Part of a small language model's weights.
Training: a variant of Muon for these matrices, 10569 steps.
MLP neurons of a small language model. Each row is named by its layer, matrix (up: input weights) and neuron, and shows model dimensions 16-111. Each number is 500 + 25 x the weight over its row's rms, rounded and kept within 0 to 999. Numbers have three digits each.
After each neuron's rows, "fires on" lists the tokens most often at its 100 highest values on Wikipedia text that the model never trained on. A number after a token or word is its count.

L3.up327:511511464491472552478480531587516488519498530461501522514467517471497488505527454511496486495529471520488530484444574448552497472515550492492480442488498515460530513483476576448517528474475507500474505492514480486497475504524492444532519491503496510456504526500483504515469459544462501523
fires on: "," 52, " |" 12, " " 5, ";" 4

L4.up1077:512561500540430496483483524519502496469453496519516473489433501522494478515448520511478522496484516488521472495492496468528512444499506472481507490516513548489463529479464519478529491503497518519486503490504510526506522474477495497539460543531507495526508489507469490480542470461468519485
fires on: "-" 34, " of" 28, " -" 5, " |" 4, "m" 4

L4.up1145:472535520490513453538487492530469482521499505528483509467521515504487481476545499523559514515518479483509519497494492456487509517466491504485499510451470517476487476554499501492474493470495488488509487499529461452503467498521489496443511513493512494465502491528488523520486500560485473493
fires on: ";" 28, "." 16, " |" 13, " of" 13, "-" 4

L2.up292:468508482473489546506491510458495498489514491471507531479495509463482493474513509493493482488428516511447556522532524510481502490486511515479505534493489486495535487487498515519460476467463485471521506514480496449511535502508490504497500501523501510445409475497477513514449483500500511480
fires on: " |" 36, " 0" 25, " " 20, " 1" 5

L3.up1223:458447518478521513476456510518510474483520465485494513493492452520476520507471532532461516493523538526491532512445536468492518495475530497482515469485492545468471486564495512504512508553517481486498520447520516514499493464528465470544457492464511504474505498490478465446428481513478464522
fires on: "," 50, ";" 8, "-25" 7

L5.up25:497526504516492480511511472506450519499509422552505487488470509504504511491529498519491519498525452511543512468487522579511525451538481511497479493501520505472482492440456466500476486452446470495490504505518480494510512484518502488506487504506510512530523505537520476428492474483526460497
fires on: " |" 44, " in" 12, " of" 7, " for" 6, "-" 4

L2.up1123:492513503510443537536511513508505473488481533533517456462522513502514466484516483490454500515543517517512493529493518456491517503477506535493463509474503526487483520514484498539528546451519531485455490479495438533522479507474527469490515525490491485564503475509520500467540502507512534482
fires on: "==" 23, "\"" 23, " ===" 14, "'" 14, "===" 10, " ==" 7

L4.up1277:462515500549513488522532485484496488541488452543481517476534477539535489491522518468494519500482504497522462569509443479503530521528485528423480574480508541508519561518472495497522478519521488486506472486475489544512487475518529503515526504536496451543517487498523501524510481550503486471
fires on: " (" 56, " |" 24, " High" 5, "," 4

L4.up499:488496470490464476511491545478486496516471537518496487499521510503505492503534547433419521502495476509525519475532460468527537504508483504488500467438489464499519463505528485496506519503484522503472529495499481511480494508515489513551501515505507500521517496506548497464480503508505494479
fires on: "==" 50, "===" 16, " ==" 12, " ===" 11, "\n" 5, " ====" 4

L8.up952:505524532515495484457498473506472528534482486489485473511514492520530531501526522485517527490512514484512491489469472484470491518448563513476489489489522542482483505523502528525512498493507522512487495519536513503493518518470523511481491503512538545518513504509480515521525495531496504450
fires on: "." 39, "\n" 19, "-" 10, "|" 6

L8.up1263:474512500475542473495494445487532487507495512497516520489490457528481433485469503524514503489480469509467488526493481518487510512473521459517517478528546528521506498494518468502484539504496520527541457510519489502511500546500480509487513509464522507520536483519473505502512475536489481520
fires on: " is" 31, " are" 12, " (" 10, " a" 7, ")" 4

L3.up464:467520494512523499511491519512490484474483519499494474492477479485517515507563518459458490517547501457509477476518456497503487440488542500473484463509533515494513529510518526577486454503467519501516511460492467482492523474506508467475504498498515476560541497514472506502454468499497490518
fires on: " |" 64, " of" 8, " and" 7

L2.up1236:488499503474494503509502482531475524473506488485525424562527486494462501523479480482490496493444510498542502510495516499489447446457506495511468488477509513482517501537519519515551468474480519494487494527488494442500510499532502507492510543514513482473447518508461505526493476453496462518
fires on: " |" 81

L2.up520:518507469499515526492524472478539485460508546542495471580533503497446510520530493472474504551469466482507475502468544471498508471516518499512497506465509521525503463548468456543476493509468469524502505479490508540474508499503516485525516536530495483495491500466482496539512484455496439523
fires on: "\n" 100

L3.up64:504459451488505529489534503523477515493472521548453540534484512523471530481522492508517486522487507479485469480469503508467504497509510537510454485443521548495506504571483517535474458540467491523498497480522525514521465514515492490512523530529501466529533486480479468542488503423464460466
fires on: " |" 37, ";" 15, "\n" 10, " " 7, " Report" 5

L3.up59:477504478537505505490495532510505499511520496471517515464518554545480480518507492512490498495487495448518484526452535471494532515483489511504485483499516493504512470541516516508511496454483522493508478500474448532493476522448511519494526532501492494523514515495497513501529493495496508482
fires on: "\"" 65, "'" 19, "$" 9

L4.up1116:486517535528460500493521524515431524517468514509485496479463507475531512522469523492538502481503499535493539523474468482477485503529492524575516498466472529502484470507513455495478497529466510519517471449499499499476487529494495457467538532523534500520445451526516490524488464514478484546
fires on: " |" 33, ":" 13, "N" 9, "W" 5

L2.up239:496498492460486492530545490491561503530478504496486483503559498511514513481505506507492498463505479495521477511487482506468470497462510519549486498424543513528505508508507506519508513522481480494543513495514483543482490508500502457531552566481573453497479486508519540501504516488530507501
fires on: " Ave" 20, " St" 13, " Street" 10, " Conference" 7, " Rd" 5

L3.up852:473480497485465536490520551507497522514525479490487506512520486524475479486502514496454494562451501518508475493500525505547506539510419483456531455488525550507494488593486464523505511503478456505496496491504504501487494528499466474488542478485564508497475542511470511508514493492507536496
fires on: "s" 17, "ing" 16, "-" 14, " |" 10, "ed" 6, "'" 6

L5.up517:506474513508479499478496532469513476444462502494542527489505489496450514570503478499516523506503486548492489513511461507490509554484503481454495466516486490484509478517516504462493474546490480496502504472489512491480510503508498494474508547458486493497447508494537500509493492485543498494
fires on: " as" 32, " what" 14, " over" 13, " than" 12, " how" 8, "What" 7

L2.up1339:473524500527493514513518543490518502490503479514499513467506473501531511511570526439482513502504540516500511503508454486490534519484503499473488500470528509544521488509519516521526497545522513487487460495448465505532501472473546474483540528478492490548487483501517541480458526456493534462
fires on: "\"" 54, " |" 7, ")\"" 6, "?" 5, ")" 5, "?\"" 4

L5.up556:455463483493511484441538501489472535511488511509517529524503484507476472485491472463517530457474517489468463502451501465500458515495499486532552527457477492464499496529509546462539504489484481483513525555535521518499486511519482478493497484523538483527474497506484489484492513500473498464
fires on: " " 41, " a" 9, " and" 8, " |" 4, "\n" 4

L4.up645:501477497504513461554499456534489523506474505479526493499525505472483550496478504512474478462518462492485491525484501493491515514480527470518502521485507525492471481489504471469487551507456489508499476516470516494471479483506542504538515482540508495478524484481504512541495521453528484471
fires on: " to" 20, " of" 11, " in" 11, " at" 9, " into" 6, " through" 6

L3.up440:452514486501465525509482542528514485456502497438503442577457458473494527501466506509509490522447520488484473507502550500493480451510513502536448487502493543449508513492503509524503432502520520532486534474510500498485495474529463512539511525547492487459508498494508517496542479456490486505
fires on: " |" 70

L8.up372:499481482508504478495521462463493509519507531517492513548502461549504532472537434491514517488512483494506527533543529503509533466521501498502500474477532511542534507515504511487440491503523519514511486514554495508509477479491592497493540493491501501492479509528474512520502490503509533475
fires on: ")" 35, "." 30, " |" 17, ";" 5, ");" 4

L2.up1248:504556524518494499510513488519528482501474535528527489538526537515478521484544501490542521480520448460501474502470482543445502483490503493488458523498502497487488513490524478482503489516510464502521492492490485494500473443470543491497514491540523506463510481544499526516510539501520445466
fires on: " |" 28, " for" 12, " to" 8, " at" 6

L3.up1220:471451509476498513527518493485487491476495480494490507500460457458521483437475531487499513533560471504514525501480482510505482534549515436551468493526474511497518453523512500508490495497477504502485511516490518545509518491501462458446508496506497520484546448485490488482525466486523465493
fires on: " of" 43, ":" 36, "," 9

L2.up969:507463499513485498525437495473424541448534497505511482477470517510500491533485519493535476551487534495534532607546509526524486521506510482500578511519494546487507466517509494487481479530468469514497536502583499462482508466522448484497537488528487498508476511480505478524498536488498475520
fires on: " " 35, "-" 34, " m" 4, "\n" 4

L8.up446:476449547475505510489552509482489518488501457488485510466494480505513528487486524493514509496489490473512519526464492515494507440522482463556505482487485477507488511516517466489508489509508509461472491491487510502501527540517520468465471502476522528490495501502519489532514491492471513529
fires on: "," 27, ":" 24, " years" 4

L4.up27:501525482539511498492489496506533489464486537479483524461502519486482492501485539493510494513541541557484495528528498463464513468497496493501501480557515497537509513539485490444533443563503500500502509465503558457494496534512527516478478507507519520520509494488506478512502483499460492525
fires on: " a" 26, " to" 16, " at" 13, " |" 10, " in" 7, " on" 5

L4.up1294:527492497523456509526506483433501447508504521496500532498485545529471482463494533485523493544501496508487535574537522515493503523497488482476469480527464456540425524459490462505489503504565516486501477501502514496537471487474467475480531523479500517470508467499515505519517490519551497514
fires on: " |" 69, " " 12, "|" 11

L4.up525:530519500570478488516480546519502489502527488480468515487536471531494487496467448491458512496528504514513451501523502480484482462538465511463493500503517532502510481503514499485496543523516457467515490469454556516534499531502471543459521490534520534540476486513510505465483493480479483507
fires on: " and" 27, " for" 23, " in" 18, " on" 12, " of" 4, "-" 4

L2.up84:497491497536562503506482508515474491461509475479474532497509486499511511504512486499497454525461491480466517505497476514491525478555512505499556468486496467507498480489506528524477476544493541497489542510502502489502499449534468538531470517517536495554460473490492540518494507528485499457
fires on: " team" 29, " band" 11, " group" 11, "We" 9, " court" 5

L2.up362:520519494511453493489496525486504532519505512472463509492494487513496466505530540501475476521480511531441509511521477510500514458512475502528479562518490503487490458516467546509490520512478511530536488472479502481494482494488504493529483503544511507469479519514509498521500502527511448522
fires on: " 1" 57, " 2" 40

L3.up4:495496509501490494515507497511492512492487469465488499551506478513521505482469464505485467506499484546536462456497522498484530479502533514508498457498515456502508509534495525538513512459483518489477507506535503455505476510504559544486523519513509479560513503461476487511515481480496508456
fires on: " |" 91, ";" 5, "\n" 4

L2.up832:477496513477495532514515526488468495515495486558521479530480522491505520470476503519446482490496516481496504457468517515484520492505507507483527466469445472531516496511527461520544501526517515519475537495495533509530503522439511485514540502549512523517514507469510480498480494514479489487
fires on: ":" 52, " 2:0" 6

L4.up934:490481500514470476512509471531490518538547543540484503527479518463488546480502482510543523490530494530492482489495499503481476503524504449516476543472470519541536468490488506489475514489485475526495474480514558490471499450447523506534499526536534482485508441559486494457491508569527427542
fires on: "s" 25, " were" 7, ";" 7, ":" 5, " was" 4, " been" 4

L5.up906:474544518510469551478522483517548522521511467501482499523479559544489487487485512480444467485506490495478504488504501457480488509530493556483491478517494461520535536467495567459530527512472495515468488513471471462528499481526492508519500501512553525529502503498455479458479468547481457489
fires on: " to" 23, " for" 16, " with" 14, " married" 7, " against" 5

L2.up1106:460456512458518487550474517483476506469447481497504510498505496472527502515492509463503478539492495464479530528492513502474491480497486489482518458515504515531526481545507511486512523515490518502543493502505523521477453497500508490514470480494501451497510474472530495508499512468491455539
fires on: " new" 29, " single" 8, "/" 6, " same" 4, ":" 4

L4.up1288:501459463499470501520532509481510490463510505476469503511486504456509442493478478498533465520494496510508476537503504472513473508506465516455521498473504451548507517433523496466515515510512495521488481491503460473503489457530480468510456484514513473496484477522499454499499472537525470498
fires on: "s" 21, " with" 15, "ing" 12, " to" 10, " of" 6, " by" 5

L3.up425:478497481511459532492498491510488492507503447478494499482505500502525488520503522536469459496518496534527512544461508557493511434493480544476504480528509536501465506490499492524558487516502521520511478508527503523525516486517482501499472501481490503534524522469491475485455435495535506466
fires on: " of" 39, ":" 25, " des" 4, "us" 4

L5.up488:514511544474519505495492519468487521503438507510483507496509459518503487519485499533520533490521480477505529492508501484509517492488526489497489503493434463468464523472467491521486500508509530511490472518492472505500502492493518530551545485500539487501503536470486452505525503503490458500
fires on: "===" 33, "==" 10, " ===" 6, " ==" 5

L3.up1104:489480460501522508463473467489451488490495435493472490514505512519472473467515512536432528533487494466478510522526512479474518460525518517506546471522508494509513520510483515520494458491476507502517500512462514549482520515440490498539525519505486472516439497478501498521515493546490492519
fires on: " I" 31, " it" 21, " It" 14, " That" 6, " that" 6, " this" 5

L4.up1208:491500508473452511480502501467471478494509477493507526507539451493464492512512502505505500509517524503526471569506465511527549516555507501452465485474468508508531539510494534479442487528523478489486534469527493530484514447520499486509520546513505498507523480503514468506493529483509516516
fires on: "," 46, " (" 16, "-" 12, "\"" 4

L4.up148:516516515480474498470488536502506485510496496481516506482489531494514526473525444520520495494511494557527489493478486488521508474513504443494485477483508483468547523471519510505501482502542509484537479481441517501517515464478498490521508488523469531483502491503481532499501476479488505517
fires on: "," 77, " to" 11, ";" 10

L2.up348:503508511473535554513477491481441515495459500434523499476500545506501533511508496503450546491496506488524471482533490497498541513485520483447474536485480475521555473524507469465496461466506501500464485525462491497495448544515504476505507499496511475509503493508504506508509502521530489470
fires on: " most" 22, " only" 16, " other" 11, " best" 7

L3.up758:510505475504461500511524487492505511517507606509510483562525532527464521490513498493462473522492478489529497507527468488526489469444518527520498527501463471487489535444490536532484494509454491471515517536484558504515497544474486499532548460495561476471520528486450471490529503499478503509
fires on: " to" 42, "," 23, "." 10, " +" 9, ":" 6, "-" 4

L3.up1004:490527518494439445537503533477461480499486490505472510500532521480544511507474512494418430539529508468478518484510498489527507524535466519497517487503478554525555475503517514500568481487486510503502496453490466488508527508510500499504539508505526488528488529517512508504539475492484487515
fires on: " of" 25, "N" 16, " $" 8, ":" 5, " 116" 4

L2.up384:471518482493500492489509474533472473480504470438470483497504515543459532468535500502481470511529485489476538516533502505491473436512524509478483485502542579524459466490502488522477475498488483503496496493514470488494451464464470483525455524550512512522473474512544502523529480531524484543
fires on: " it" 65, " him" 18, " them" 12

L8.up1299:510506493474529475526497514516514499512520555514501473443480452500501482476554522498496502534506486456480504484483523449508502488537489466478494480474477482468496486498475449494524477457528462515483496477497528481544472528445536506505513511504482494479469581493498488477524484459519501495
fires on: "." 25, "th" 17, " |" 9, "s" 7, "/" 5, "rd" 5

L3.up749:496511522512528489487497494481530493497488512498502480487485470501472421500498537474492482494486547503508491466512509512486454532478484521433489476510509504474483460506518466497520500492478500509488477512492498454519473495487496454546532484504530532481500515487491482466494510516465491495
fires on: "s" 66

L5.up368:491452496494489502460530461487520531512486497481514485524482522511526491453528536519474472536514539451488493527484505479476479474500500478520575505486510501474484492507510517531543457501518460446456491489485461485496523524510506499469476531496496545500472506496522465484534494495509493501
fires on: "t" 18, " very" 14, " too" 8, " highly" 6, " ever" 5, ":" 4

L4.up1336:492518466486536525491537537516502508527508540485467523487502487527502487511552471501455505521507480495529490485473498475512482489478489512495490531537502523472537496546527531519475500473486508496453492487507485489507515513449564496512525515500496485569504516514477487513525474489478528509
fires on: "\n" 80, "===" 9, " |" 5, "==" 5

L5.up116:475552517515461503487492519494502487474467492474514492465496559480462491515480515478469474496516498519485530571474494489490504518511512510479487498478492504481492468493482476483531513499548523502498521498517501497483493482457496493543475517504493512471497506521533533500532480493506493483
fires on: "'" 41, " " 7, "-" 6, "\n" 5, " Mean" 4

L2.up341:501496517500536493503521520477471529532459497481504491499542477449495492532516543488474514525438558509487500492474477511521478463500559506479498474502483500466451514485492549476474521495490504520483451507480499463501497465452490482550521498553516482525491516485454490499521483567492513469
fires on: "s" 28, " Kingdom" 9, " States" 7, "'" 6, " Union" 6, "i" 6

L2.up208:520479494480507487501511493483499449484531500472502485484525491514530487530516555466494509516500478496514488530486448491484463486473518490493473457487512492493481532524520518536446481498504486484556513481489512468493509542478485483529470494521505489533523501476517513508477508499471490482
fires on: "," 37, " on" 25, " and" 8, " bond" 7

L4.up488:501523503561511462502502471470540518532499542468482472469483523471482490461505497509505498515480515535530514513475485518494493503502456548510512434466510500499497468494522572473484480472553498505515495506514481514511490488527556524495508539506543474497519492539490510527524490462459498504
fires on: "\n" 71, " |" 6, ";" 5

L5.up943:500481487492496465443505480474472485496446507508493522484526486463507561526497469508531515484471511490491518497488530525486499509501438480507524456525489482450503485493521543509475503481471547510521482511491529536530515489509520522501498534474496487494464488517499463536519524486567478490
fires on: " and" 52, " as" 10

L5.up864:484510510472498441514511473490456473477471501513476462468487519488507521476490580478493491522497465458470532520448479510479464468482491519466527440525490464526508478520483477538512517506488529513502524448461460499476532567485520503485502526485509535473526525490487501510502526479481476522
fires on: " " 26, ":" 22, " the" 21, "|" 11, "-" 7

L8.up308:517510493528517471496450509521505494539484517495491450486512530529535515476509493500508495469525493494525478488513512498500471497513531474503507512490441498486505514474482528457445474487512519522489518521489456537506490502528517521502515511532531477483459535522572489469508439500516453512
fires on: "===" 44, "==" 16, " ===" 8, "\n" 8, " Writer" 4

L8.up401:465472494539528540479505531461531543512481456512502474528519508541495483531547529487474522482533497493486518466528487469476487515460471526512515492501473509455497489500483536509487486524490483509492446463509482533499493542538508501455543465484530461472498533504480484490524486520490462480
fires on: " |" 48, ")" 17, " 2" 4, "2)" 4

L4.up1204:487464513516483489471536475508541468504494462508504501480542477459518490495485508511524513501541517494515472468530468516509511430499509480533520451557503521469522509464443520456521504539523498483495488464522509492496516526505489478474492515513478497514526510529490503456541509473498506477
fires on: " in" 27, " of" 15, " more" 10, " alone" 5, " too" 4

L4.up118:439537495520522564477483527528506473507478479472445457515497452529452487500503480488515528491489473478433491452486539471512508481517486519529505514508489485496516515470487536480513479508497498501525491453486480492532493495524531554403492505504532482511496502498484534465496521519515488503
fires on: " |" 50, " 0" 21, " 1" 9, " 2" 5

L4.up1328:561533458487536467456453511546492507536463536477498467489501476482494510468478514465469445503521499438491509496512495488515522516511490503504511504478514527479463466498492514468513510506502474509478478478470487479517488496444483449506501511542539483532512522496492492500500482489488480518
fires on: "\n" 32, " |" 14, "s" 11, " was" 7, " " 7

L8.up297:498503512511502486477521461516488502496504476475531486495467493487520519526493504462504490489533503534488459497464509511494486525498511517474556513479497555492449484508518450516519487482515491495478497490494467496518499469498477501482453467481502506489531521494475524501510491499494449526
fires on: ":" 30, " the" 22, "," 14, ";" 10, " The" 8

L2.up943:479488497513501492514544584518516511513480507485486469479479509496492505521513520470471506533491569419500491503509493501508487479483462545499502486545477518524529486507518515509474470484489519510500474520463496520478530502509498480540503521542520527498500466490486487491529486501494488460
fires on: ":" 32, "," 20, "." 8, "field" 5, " Mat" 4

L4.up569:499522517528497502489494515504482485452489468477481462574468472502513502520501427510506496502487514493451486510493523484537483449504508503528472497437508465507504454507498528487555466498470478508500501486538507467499495521510477512472480482490458480504505519509496503483522468508496482494
fires on: " |" 93

L8.up971:488520511472509479495506482492516484501492502539504568514513485478535513479513517498526487480462498528494516492450492506509541503477463450509517479497480535506489479470491463581480561481451499514515443459525497528485495517483555515476500523502510496519469493517541534494493524478494460512
fires on: " |" 53, ":" 13, " as" 5, "History" 4, " History" 4

L4.up136:477481542489508485505516489537508480533521491503527528498522480539501468516496510543480489514513459478485478547511432501506525521477517516483510500505530481490455563470520412541486497501520466467529483461530516465477502513500515528476507528508500505487496481475529478514540519507492490513
fires on: " this" 18, ")" 10, "s" 10, " for" 10, " (" 6

L3.up532:509478471491521508520465497485516511538462526501487509484467506505519486473527536481482487511493470508500497471468491467502524523477496512504472473483514462462508511537475518551520509492506506510483506538525487502507488490457541478505535530485496497522522459486487526522449500513485516422
fires on: "\n" 54, " On" 9, "in" 5

L5.up1035:498470499473505505456516526500520507492454518507499474470476489492467505537491536479521500516495543535532485491497429478527521522502498488477517459541509494492519480515497488470493477544526473499510494489482505508532492522493487481498525489471484494499470497522532503397444489581499537498
fires on: " in" 27, " to" 21, " for" 9, " of" 9, " as" 8, ":" 5

L2.up1054:490532547503508475506520526528502466501478502525492470454541482485490525514547466482517506467505497489531423498510459492488494521488482517477520464472530479506478526495491516526462460475410501490524505473461495505504488526445499449480504508505512512523487514514516512543536502493499460455
fires on: "\n" 65, " and" 15, "," 14

L3.up546:502492519514507526472475507506462488489526512499512488440472521456514503521524472528520468507526480544505509521495507498522486481498512436516431474503499487494494455514508517495518480497452516513549512506511494536494514477492511419549524495497552517451495505530527465507501458516522459563
fires on: "," 38, " $" 8, ";" 5, " (3" 4, ":" 4

L2.up417:477512520498465508550480515491530475483468431525496499494472530471508486512494530489508500484479475486471502498546476536528495488485515458515471504474497518510495502508539541504516509483521498507535477512501489506520593512496498466484457480512458500492524482512524502504535507520509514521
fires on: " Film" 17, " Awards" 11, " Games" 9, " Day" 8, " Video" 5, " Media" 4

L3.up772:488501524473486512494528501473524501485508463526455550483487498481511506519483506505510505504481518477486514508518501447530473509474473503552484485475501481541468498573483514528478481513486515480510488482498493501494504505508501465528563473477513524524519470534571527447540501482511506510
fires on: " St" 46, " ex" 8, " v" 6, " Street" 6, "All" 4

L5.up478:506521482485498504500521515476511511479480520538491483450490491471484485464495504455504501497450570518555532534494511478475505495510499534494476480489563531537505463567454521483537526498508489514503521474486512501506439484511475513477517456500542513548471535495486515468502523524525546543
fires on: "-" 33, "al" 13, "s" 10, "ed" 6

L4.up1196:490509447491459465482474476487473501466531501467494473482495496440452506498509494515541513526464455521506522506459496466512477504491510543513525472473523502522488468572473521441511523474489504505537532489534451486470519491503485517488481505530493483498504512519467501509513511517503455527
fires on: "\n" 67, "-" 9, "." 9, ":" 6, "ed" 5

L3.up123:511539461504510495451513497483547481540500527498481461507490497539506542506487488520463458519503558540528504455502520495511483501446508514456524476514499521448522511552511475485505489505432494506499509484518485507472507513489518428519490485487506515470496487468505483527506504483505485555
fires on: "s" 37, "." 16, "d" 11, " votes" 6, " more" 5, "W" 4

L2.up804:500526484514459481454513520507502500516505515484484471500519509501510490486479517492529526532495506496506531502527505477505465517516501466537442443469538461489457499497530502517451488510522478478522531507516531496489482479468553486476537472510502510499521488536476530536516459471516461492
fires on: " |" 47, " 800" 4, " 2020" 4

L4.up1014:522530503510509501431503503529540517493524509470463485467523479475463488520509521476463468529499512505536452488508489487506483449529508466484489498507525541481525517518466450502532490479474471513460502477505507516496489518525523524532499542509538503485516476496523501474492467510507461484
fires on: " of" 90, " on" 4

L4.up319:462514512537486442496511473514487498500490506481488472462525485487459532523473462510489473482491523499531502575471466471474512487462465508491485492518512478505501463479505475473522459505523525471459476481477554481533547498490503527492493519507481542532500518505536530471446452493519458457
fires on: " of" 37, " to" 20, "\n" 16, " on" 8, ":" 7, "-" 4

L4.up1052:475515525514536470529484540468493505488470489494484484503522469488518504509472499522482488489462546482508498509521522530550493510490471531469529439478504531490441480521459500509504543483497537538526530476511472526546484460489471527516512520501523527457523509461502488482534498534483504503
fires on: "s" 23, "-" 20, " of" 8, "ed" 7, "e" 4, " and" 4

L2.up1049:503473496495537510499523491518473495509478480520495486512471502510467476475531500485502485511505486493513480486466497500471515506502548498553507478468510580528553483546519485563492470482456517527502506505515482580524476532518505481497489524486494508466490554499474485509493477474484496446
fires on: "\n" 77, ";" 21

L3.up585:495516488494517520545536513479493563467515488479510538473490494487515508495512548507509505512503496521522559500486510617512528483499440493482515513532448480524541481478485451481503515489454488517472512440542446491488527460529507489480542507473508505514479498499533486453510532472509489491
fires on: ":" 29, " |" 17, " " 15, " of" 11, " votes" 6, " /" 4

L2.up416:482490485448509487502508480539489509462516479518515451503479483519467508495526434473491504519501574480468471494479514494498531473456493516495464483519518499491517495575510495542492451499510501513493490493503507561518487516516485497485518511516498477495498496512458525518474482461488448431
fires on: ";" 35, " |" 29, ":" 7, " median" 6, " from" 4

L5.up312:473514496511514493496517595507474477464484511552493491524495487489462507512439476485521515524478547539507474490519505455502467473478466474456490538483504484533512502556487508509548545463465489507473463431503491486513485536456500495476500491497520498507517492479491482513522513547476486478
fires on: "s" 44, " to" 8, "e" 6, "-" 6, "'" 6, " with" 5

L3.up778:480508488469524530489503465490468495513499498475485512525479452454530532513543516457519518493518518494506476501498520549521466454476471535520495475484531527513500504512517499544504446481475491465525514468524509495476496502466483474482510495494511518516492467512528529502445463489500521488
fires on: ":" 16, " than" 15, " of" 15, " to" 4, " 1" 4

L2.up981:504527538523484478490499481479486527491476496532482475499537509511499508498513491469470492485483518444530510529533472543493537511483536499490479473476503486485496499479504523494486472492522509522456497519536489528468539509489492496558488529508514508533515461533489497524460484495519510521
fires on: "-" 38, " November" 6, " H" 4, " Belgium" 4, "|" 4

L2.up630:487436500446503477508500552502469503508503484517471486482502529451496466496478514475479471503482537504495481486493515455507532495475488483488519445504491540507507466561483478551524508518495517487496525489471523496497490508526504538503508507515491474493487524503513467479421507522481490511
fires on: ":" 50, " Museum" 7, "RS" 4

L3.up588:496491495477541508510431475497505545472524496517506526516480505550492506526469469487549481506468551475486521535542528497473501473540520485510535492484483514499511468502506501513493483504478514510494525511532516450511521536529467477507546478506482511469488460522543469523551468501515497529
fires on: "\n" 66, "-" 6, " starring" 5, " by" 5

L5.up417:512488464495500536460522436526507539531479552504531486487535506521486473494509455495525539498498527474480523512482471482446505501518516548460502530501518489456474526485506554481498498500516514486501498474534518517486501537469487480521508474524533487490508505515477491507508471509478530509
fires on: " and" 41, " to" 32, "\n" 6

L2.up290:524529515521520501482481484454524482516485525516478473487515413519535495555525526452498485499447513536489524504506474495502487507501531508469516561486508491446525504478534514446497501502465512519488530526500483515488469501478492465540541493490499503518518477491553469465512512562512507505
fires on: "s" 47, "'" 6, "ist" 5

L5.up431:506487532477483529492534453508494461510484503445488482505513488495508500510506537549515505500492528516543485519454424496464531510490516513505487526481484539478464497493479522520509516490490498497476485498485499527470485518480526478520463494505524509473476508532486457517489482504527481535
fires on: "\n" 32, "-" 19, " |" 15, " as" 14, " (" 10, "," 6

L5.up1159:507474515511511500497505506531488490525541461503464483514466514513494504518503495503524515512496520470492475601450492442509517532462503451513502486515496508517489506494529520472523514515471498487487540476485518475532488516529498502447478531508480509481559512496491504534508537513521469499
fires on: " in" 21, " on" 12, "'" 10, " under" 5, " able" 5

L5.up678:515494468524474457449515453462472496488477531496541472493522509505523513523497503525507474473465479537421543548530512506464505503517485511486513478477501483512471470498498510540477500435530514466537470526549527500488512496509507500519527491510517520453491501512489491522488501456480485526
fires on: " and" 64, "," 16, " or" 9

L5.up204:497534518503488451521505483544499496513479518525500518474511503432520480581504498539489495495496528490512475445508456462504471452515485441501461483534483506483487489524485475504525507490476497534501450472486540493492550517504463511540476518517482516488536483508499495476531493517450487474
fires on: " of" 42, "," 33, " Republic" 4

L8.up901:498494488532498477489482466486522511524499527510521529527490510517510465511506488480520497552539502478506482519449440518476509448523550478486477526474520550495506498494485559542539438497445506470457508470480534489516530556477501512480516497513495478490500499496495498482525521456505492519
fires on: " to" 22, " also" 21, "-" 6, " initially" 5, "," 4, " would" 4